From a checkpoint of a small transformer trained on Wikipedia.
Size: 12 layers, MLP 448 SwiGLU, vocabulary 1024, 4.17M parameters.
Architecture: LayerNorm before each block, learned positions, biases, tied embeddings.
Training: a variant of Muon for these matrices, 127M tokens, 3885 steps.
MLP neurons of a small language model. Each row is named by its layer, matrix (down: output weights) and neuron, and shows model dimensions 0-127. Each number is 500 + 40 x the weight over its row's rms, rounded and kept within 0 to 999. Numbers have three digits each. A neuron's up and down rows have the sign that makes its largest values positive.
After each neuron's rows, "fires before" lists the tokens most often just after its 100 highest values on Wikipedia text that the model never trained on.

L4.down225:468531447560577493454487530477464564524465463561459495495530575516516484518502527450431516496546509462529481547459554436543508559505463502566458460448536448519435499480474499567591547540481537484542520493537463558501511444508459509499509433508522452506519424523566464481510547520504470519488463523480464459529473530506413433502526527566539543479463493558558588457520414525473445514540
fires before: "am", "ed", "ess", "ound", "ad"

L7.down265:602456489570485477504497486475491519518490547526500528524523508506544443506594589484432512457547490493515520510484454510547519523449502490523486551467489452441521510534467450445501504503478512588473521556546500465450470559439510479454478520526521541452458512474426527502542444520499483511455511496568534516470520574443497500490475518541536524454509478462561487494522599522524412556423
fires before: "es", "ed", "ing", "s", "g"

L4.down13:521520512567501504491520470435564516531439528514493478491454490502463510470433443501552551510503487527547549518521534520478526532539498437550548491465456517452452416465463461423457537544499520532458475484528607465539573498502602534508488435552441533440500446481499496559495520493516585539421473446511527506513463485407504418489532516494578527502517487493510594416475508511563488498494
fires before: "cess", "st", "ce", "k", "f"

L5.down144:516494459461468461523439523542534462496525476535554474498528523413529520528514564485547569519499478511554518520524443514529523493496478448468483403532563550480499516445527567417524498476531491514475476612508565535571474543457565515524485589493495533477516504457533461524526470430465453509393556500520505476482535497464497495442477512512492489586416569501507409528573460490459483481438
fires before: "\n", "A", "C", "The"

L9.down187:507453536620520499522526437518492528461476484421559459562471540443495506498495511430577499501445515491512487492458565540511511562498516454505478555454467465497514487476507466495520449478503507542504480511573540468511543518508528481437460500499481475547538507539539502503529491492473501478448564497473515432464517437474583467502454501477497506428431389597460609532473480539432462499509
fires before: "cess", "ce", "le", "ut", "ite"

L4.down429:468583471508517492553511525536470535521538499451495530491563495500399492463507468455476530493494486474537511488503492486528503457509507454519470620531473541443466548376543515454513501463460557523503560438488557468489480441511471431504502478566408485512413521516564452496483505500571466542483475595490467493506424554539473418506490527482489561553417521466542479478476554464554549537545
fires before: "t", "p", "ce", "ist", "ec", "er"

L9.down424:486461482529480509411496468508565561528486514509449580509505522466422464531471363538495477496433518475477438499555467519453559496483487518459500529523507537585475495502491507481515454471541428525516467513501495519530541464489506505512403539501453524415493527445486532532485464531566469480499491481497495564569496540522403406516490558442562523535513524499459530404539459514487520560465
fires before: "\n", "-", "is", " a"

L7.down296:524460471522491534482459459511495567552439448459504525414448473572475508550461494483506535420493457479532506476504494407487477482539550436487524516545534557483570508564577424462522553532554486501494474499445518495435492483433463494510522510486549527464484441546488512614532534509514485489482564477590472526460519452522529477519531497459552456457514525429491465421508480549510498515494
fires before: "|", "es", "i", "ities", "ity"

L4.down323:518531579438474525511471525492409508477485526438466534503522513567480470568487455499508479415587476502480447448487513468492479580498494429479469504485530429475445546506479567483541498522446561480495508475459536579508575481493471547440492423504494525567472480509528501457548435445487460495562470569540495480457445440475529533589528558516556567474506484530496542441467528512481453532512
fires before: "oup", "ad", "ound", "and", "st", "ame"

L4.down376:450496507480512499486540545520438486537483474509394462491530445452545528562430532447564524501571550449492511432563488477502563516487486495512476567473536461530551586466520427517507534435515495515498509485498490500581544493480470473478479488571544477554498487455478445524471530551454506461465413505563540442525535552471489547464523521551427552522510481545485493503444392466460517530483
fires before: "-", "\n", "|", "==", "The"

L4.down68:454529488507430526514522524529536560510610487463513587557466512483534535476461474564508506548550550535470440451501520579434537493524467560426507528551444511528531453413495478494496485479549493453558492509543538444522495486582523501532501525525517524492487511448465498439526455541502512440456496482496459490520514511495480516476492577528509517475544466560506533530540515503469477467533
fires before: "\n", " The", "==="

L2.down269:546562502485478532527508498503547503484540506508494471504544493521414544491477455447458500554418503502535462519478475485515479445467502594509407523530534544469493494459587543472484544500463455445524486466529560465411521473429481451485533438486502445525457590492490551585530482523505506483552483502505524513505561564470476487487503486501552481475565554537538485544495495514485504414528
fires before: "p", "t", "port", "ag", "pr", "m"

L7.down50:471506489452442506449496521527547559586451516498502454544540516501521506456516539453559445555519453457492477491534564490487549434492469514532476510399497523513475459517484486525469434473453493534504553462519453483522525593469451480488549499576437439427502486510478468492605495568436541502510489569501546482491477484468555435459475564513454507528503509504549520436512447561500432522416
fires before: "y", "s", "en", "ed", "on"

L4.down335:532434509414495464446444539498451483503490481482509487442489441429545499521516498522556545519542518477457537519513448457419429562479443425482551439491552506509555513537486565496493456521514448547519539531482497501507536474575545466533550467536415442550538493463463525482507498478508509473482501515537502487502537520416586515546549532473456504579543559438397469462461521440458548487498
fires before: "\n", "A", "The", "-", "C", "B"

L2.down393:524518507433464432472550489444513522485549537499450498505484446548469455562508540481425458571491484582521466533500528576541472473545527541501554496494504490512487475509447490533490468491455512425578459498516531578443461496533564585496515507506484558440521494484423513439549474510522429595423502518576456551535560458494489453398457475528461475516554417465490521524541452520508466509512
fires before: "-", "\n", "P"

L9.down101:465525510497464485514619499501517518474486526499477530515523468476516369416520425494510446533540526535426523585504529529485483486483406578575530534506488474493440588504498473480454478438589502486584508543487505483424475562496492490470504498561481511539464553527497487495501526526480542499495471546460460565403496570428423459457470558498521466479504522511454483474492516485496409461483
fires before: "-", "\n"

L9.down58:517505488495503529488517549516562434523447489558563570515533522544534485570544458525518426476581412467517488540541520484486559461497508601531478480549462540468531479495461490419484457546467561537494525511551480437461517482534513494541474522495506497525445448552480525456494437485424525421478515523486490449502437530496462478386526520502498552525466537453486454558534507520523479587438
fires before: "ed", "es", " to", "s", "ated"